From a checkpoint of a small transformer trained on Wikipedia.
Training: 621M tokens, 9482 steps.
MLP neurons of a small language model. Each row is named by its layer, matrix (up: input weights) and neuron, and shows model dimensions 112-207. Each number is 128 + 32 x the weight over its row's rms, rounded and kept within 0 to 255. Numbers have three digits each.
After each neuron's rows, "fires in" lists the words (lower case) most often at its 100 highest values on Wikipedia text that the model never trained on.

L11.up410:133109122138163110135214131134174130138085112104158175127162094124101101053101120156131130158070150119120115094123122104133119105105147112167183118173095124078074113086159136156192096093130079174112152128154026135166149119139133176076145077115107122139110159072113159116200154151078132216
fires in: "and", "they", "also", "to", "only", "eventually"

L13.up172:118091124134140074192193084106109129141097125096142128173099108097126128128139072096127058098127106146152130133092171140154146107110145150112181160133145169086111102112103191125157089120162073141139132147103170140166114084128145135192119110179126141101161121126137136121133112158078133120
fires in: "to", "a", "on"

L9.up422:089141089162170145124110111091159145103129157076176099109129149100044076115077115067140116059125135135138226110105142069117120083127125113112143132148082076083152119134173153122106061154127153115172150119106158129128166093137180138118143091136110128088091145135146140145159145135186127147
fires in: "which", "that", "motion"

L8.up681:100155124139155164198089177120161117117168144115072116131211142136188187147200166141147145095090161146106125101118180086118151119081188125155168108122084066125088137112101187112186130140149067180131123149130087128151139139166130143160073102147153133115105129148152157078096166085159066105
fires in: "of", "for", "from"

L14.up419:116081133092138102128189107134102094099118098101080150112149116122130151078108130134199096182090193195129105106055170144144105149104106110097130100143142142094060122071156105123161115088092091105151144106149124118128127089142196125140164155104161142129164112153086135066108114139129150119
fires in: "can", "there", "could", "may", "has", "is"

L9.up649:112157108109163107112164119126183111148104064121068172136090119101109162105205107148133117177101142116097129134112100155125172105084126106186108153123160136115093155044138117110178101101168114142104146133117114133113070132131108154052085089115121078099120101104133179157137213118114109138
fires in: "of", "were", "is", "in", "van", "was"

L7.up661:131046104130120125140090177117095160134048164108112145105123096106043147127095159140143074137125160094119177073147175063143190138194157089176113151188131084104175093148103159140143141137160094124163101162087133177140079138086106126135122152123165139148135131140140150141210130111143114162
fires in: "the", "from"

L9.up909:165118124145192154112174146113126159128095069129114146125138070113137203116155142104115145171129148180154103100075148138146103141133113117159127126178104163038118092137169126139189061103185082081095107143144032178210103099106196131095104099134098141122058139075131101131191134148132110162
fires in: "not", "and", "them", "they", "which", "were"

L8.up760:106085121031152149148126188086139139164041184102109168129092067114131128137137102158156120183101162124129088078186197136129152138077119129035178082176120137135150078091183176164171153106112090137108118126113074130180153122147126142053158141097096124112138177150138147121076095093115095129
fires in: "as", "than"

L7.up170:112113121130112168119137116182054125137176159124052097136133074110144099128123162066183098217115152129133144134151135125155160115124124122074167074176166087077069135124179153112145131147089156146137086109125136141210133089156105110137127149147153135126100082117118077166109046117114113121
fires in: "september", "march", "november", "april", "august"

L11.up762:108074131128131131158114100145132161095050083079041159114146121104115237112202107118133072122091168064085178106148094116105108122127089109190083154114116169134080092119112157119168121154140068124148121128139132144103073199112107122128112171149094159152130137124108130129103139122212085064
fires in: "of", "and", "the", "other", "two", "or"

L13.up529:136060091143170178155209080112074113076154166121086101145106101162125149124188204094161130064094170109141167083118162136126185083111115153100161124192167147077173084111155080099173092136203177134107131143090103098177135088107156127104098048176134153104118132102117133146129177114140110150
fires in: "2009", "000", "production", "professional", "2008", "2000"

L8.up682:135163177084114096125107063172171132089152122122160114130103132129170090105175110034121122058074154112120170105136123090140121085093114125087125113165125095115145125093148149117098106137130161137133122153133142099124089137168199112154176148129140172116134167143190158159184129110223135136
fires in: "the", "that"

L9.up67:152066194137150113131171101119102109084022121105086199108088076118100202090129120150158135202124122089139102095061154128164100149090131103112113066169116138095124095154183190143191119133113147151136113134173144140126132065119186134077148128168141143131126079116143124095120144136113139157
fires in: "being", "been", "as", "be", "was", "became"

L11.up622:155133074184197120147156116136080083107086134106134164109150141117116144092128103102139158126106105079096120118134134126131120085150062141079162099110130123129183083107192110112106078107214152152119138120115166148106091038149111126152087096144141134099133139107181192130161096124095121163
fires in: "s", "his"

L11.up696:121039084085123132189127194083094117125174175136118131128136094130188131096107128121144155119138156097120121124181115037136112118139147119200201103154131116105162079130139128118136113136071106172171052166110124115189145150160128130121125124142118130095126128088138135111203121057181042101
fires in: "united", "off", "of", "in", "international", "on"

L8.up559:149117082164167125161100145163116123108119142100071152128183111138169149112150144068142158173110180079135131140153169137132188117115158089163186087124104105119081120126161166136201093110159119179087140124099133126181152125187125144138103017125067134132144138141151167134069108111129090125
fires in: "november", "been", "february", "july", "march", "december"

L7.up20:135053101147154096160151158202062068147142164123092110154192070149128137119125153128097126140118119114099169096151147131131135162137127112107210121149147153108159090166177190129175119122129077143130149092066109126193133086112121150146106166154130153162148103154103102115105185078196109235
fires in: "in", "the", "as", "at", "there"

L14.up886:128078107108126140156152079103134078187062062083079137099104098128058134101132117080124139159116128151074100124097207145177146103112089144074141129146157151124120166159115161096131071063204128119124094136125117175111153106164168135125143119183185089136107084100166168075133194157118132113
fires in: "a", "animator"

L11.up6:121045059166156140111099144135117116135090149101091134102201051133112152087159123068140154177116146070141135160135108137120160107108092120121163138112147094133170136087163120169118105083180133159109143138112107194103112107159145116169111116108135122122127129125156165118113073140142110154
fires in: "his", "her", "s", "their"

L15.up470:056104088134133130158148051096107114159081130089087175136097146156098131133136186147150153156128127153098080094127141124171205121096102110156149135141131143062100157107192085146182096147110108143158132174123168133108123038109148119037136141072146121153176069087125118156186063111150107126
fires in: "is"

L15.up227:092110107151152098160215103124094136147112056161070193127127151104149148099148108114141087151125192159109065076077088156151185168087111104123148170114090130093162106114107182086152120075127066170070158134082152154155060151134134169104190167148095129127101125143091099137115120120123139155
fires in: "to", "can", "could", "would", "may"

L9.up183:138155125086100144084138189080147130147075096132071139156119153111079156123159110178132101191126159128123153135085141130139187118103141121103147127138125078120148137107119144139156116128120149089104125085138105114174153123127145121060187136148116128136138105141180128117080108133074161149
fires in: "as", "so", "there", "meaning"

L7.up644:125084141120120145088127152139077152090048120094088158131155124137151147066133123107171100223115131092130156134109098134150149087129131138147122177149060115100111128119151132158178068156075097176111111166170074135206175151151148130117166061119126126112106097103142100117180141141092119120
fires in: "and", "p", "km"

L15.up150:101032124084135146156152122112103108123131156119172160133169116085169180146174113128123097109120136109154143115182142130123094115093093166130162087129116118100130075105183131129140122158161098181111121153076115120184109146143128122144082090206129145153110117076151115141170098098165087081
fires in: "on", "of", "for", "a", "several", "to"

L11.up431:139149110134120084164160160076194132124112066145090173122160092124139157152094157065097075117129121113118117115080129079166124135155095118142165135161075131066154089121128113118128126045140080117114144082088110170175137121144212142101131120097060120079141112129112155112132205131162122195
fires in: "would", "to", "will", "could", "must"

L15.up707:090149138135140114127092161115199131124098165145130092144164124112150154140187195132154111086095123081092158085132111052113146142135115155187112161130154094152117128164134172104127128144138084167145097164089114208109125113169133127155160065148135109142140156206194120139128125088182060175
fires in: "the", "for", "to", "an", "at", "from"

L8.up489:122114103137120120140146074146118140089157201121160148139164163141033087167079104088115094133135142117121190128112129080123169094167123105127097129128098133108125132124179119129113056106135061124155109100125138136156090121160164158172114146175104138095114084128140122113128107124209133174
fires in: "which", "who", "it"

L13.up754:064139158111103108157161108126100134082110082149082145144083051126136170097177101099147144084124147136150093115069172085126122119051107097121099169118172127098105120131109128166115113165145110144192092174149164106146091108076165157127176194133105126136119113156114089173122170099132124133
fires in: "the"

L8.up768:126146158107094170140134134170153144081156155122139104160143144134141154151136164182122178070111189099155168126082136088139160126144099154168152095141152180143160091097127135122183134155097122184114082110090158122158101124166148153161111150124184051087112128115077102147139177097197091143
fires in: "university", "arena", "museum", "festival", "stadium", "ros"

L8.up80:125135138095134124112138144141123163129075123145130089153113122122146215131145144135129121153087147070151128127108201100152143101104131121115165081155135149100095128117167162161134092110134149170193129158124106084142093126111183119085141130113138086137039164158135143155098071144119121184
fires in: "as", "place", "name"

L7.up577:171062128091110130160178116122092108111097134107104156136156123085120175154137171142129105070156174142131155154142162110125121111103077129172122129107158121105137107081159120101159150180205122156134092136113123123153177108092077132121054108156148043086129145124093111124128189121168039123
fires in: "festival", "park", "stadium", "championships", "center", "arena"

L11.up46:105148098164132131158168103166067104076098146097111151156137125134104110098118150096157155199085123089080120144107115126132195098116103117129174141148114098052144105172162165103138092100168157122123134098082211147168112115119177169133100090080075136090065116133107134125125092107110104168
fires in: "s"

L8.up575:123112110083138111105172169092121113092130087122104126149102148138191147138116140140117233186108129140115151110122073148134139061175129116176170143171095093063147100140105135123083125161062114144169121184105049091164113176161130146123112116098119136151075114089177145141134102080145126139
fires in: "with", "in", "at", "on", "out", "not"

L15.up900:074094143184124130174112120101134130064079150089123091140112065081073162126189081111206137121062146139120122121197148123131157086150112092146050144146123112109121101151088182162105150098147118179171132106137104130156115104091182130117184067144162145109164096140123150152074147080155068162
fires in: "the", "and", "an"

L14.up332:104102108073137157081081124194125114093115065128041195111161101147109080171147120103190115132114135078102098121064181119163094148141170076151166140147114072113130096133131129111125074182115070139142123178082160147180144127108145121097128157145061126158087099173122142118165188115146153137
fires in: "between", "that", "were", "to", "about"

L7.up457:155093080168117108117229064127078118044157106124116110138101198114127131109114101140157138145137148075115151121176092131145155118136107094164128098128135094045187089161162144104107133157160158152070106074095209133179026113085170144188087129100084116078113107140112121122192142096147132133
fires in: "s"

L9.up967:165126131159188104133144139116195099075069113095095178144128174107116120102135114112132069099124136142071146117078102182149185131155096123166201136144050110049115117108101185121146096100149068153104081185082143139121085129119130121118099168159113081121145133121178167122175209146163107165
fires in: "from", "to", "may", "could"

L6.up66:136080147123119107147137137165149088119070123089126122135136151126129168119124133102164134102142147126137161109096104111139142144134090128153159140194108195125208130167226150139175129160111129131161135112137079162180143131118219162111151115133092161081082099160161114105163128101144087146
fires in: "000", "00", "30"

L11.up935:057170153155136157147168081179098127100129079119041094122163142102158162115163166096115171081126156132102131108136146114141156153099192095146112116169129096119163126136082130072129118126119127167198148176147105154111093097182132137124143115110120138121139100141100117155161062120189098184
fires in: "an", "the", "trestle"

L9.up363:149194126156121129117158084097098140142086049122081186117087137103110162081149088133117128092110130112097171085132132141139145146081178132200135134093091114123117124147056129088075136096105083115091174138118210089128074136121142137083070174179140097110091136121161170167124191155128112137
fires in: "as", "to", "with", "from", "of", "on"

L14.up63:144116124098146110138145121153191084118099105111076167178139100170137161109157160134204079132157078150093105064122138070107097171083120044090193171125125120119147119167176124106149076086103119127143107123085096139164113101085117137153121096203089133085160144144121156152172166106179116146
fires in: "the", "w", "s"

L11.up398:059044080105170159112162143119117158188161201097070157127119077116119168124186142102147170174132181117083173136153166027089105107155173088151156128187139074128135122146104153139174068121119128205140150163116084154132183067115145126074135154125152129149106073120134139147101079105142041116
fires in: "of", "total", "all", "november", "in", "december"

L9.up252:138096076117131180132166156173158090136093161120111125119147086141116103105057123118140168098143145060069167132153103035129105139098179118116174235123185114122101130141129147123128136060125085150122119151162156157099124156132139112127169119149076103151127164172146150146096092107122105198
fires in: "the", "this", "same", "first", "next", "later"

L11.up647:150100095154148119152155144123075189133153153104082142133130151106112178066088147108065136090100130097090157071149145066121134124095148116152128163180153082078077084134140130103110146146148074154142120121124133120130095134091141072181144185128057141147097122127138160172124127113164121189
fires in: "the"

L9.up116:146139090068163100104167106127165155088149089098108139111113128115124102138109115136132200043072130120143137069148150058115147122083126133129118072147098144172121059148184120098122114109115092147165102191129084107163108154122128135113107126116110126129083131106183153098110150123159159167
fires in: "and", "their", "its", "with", "as", "the"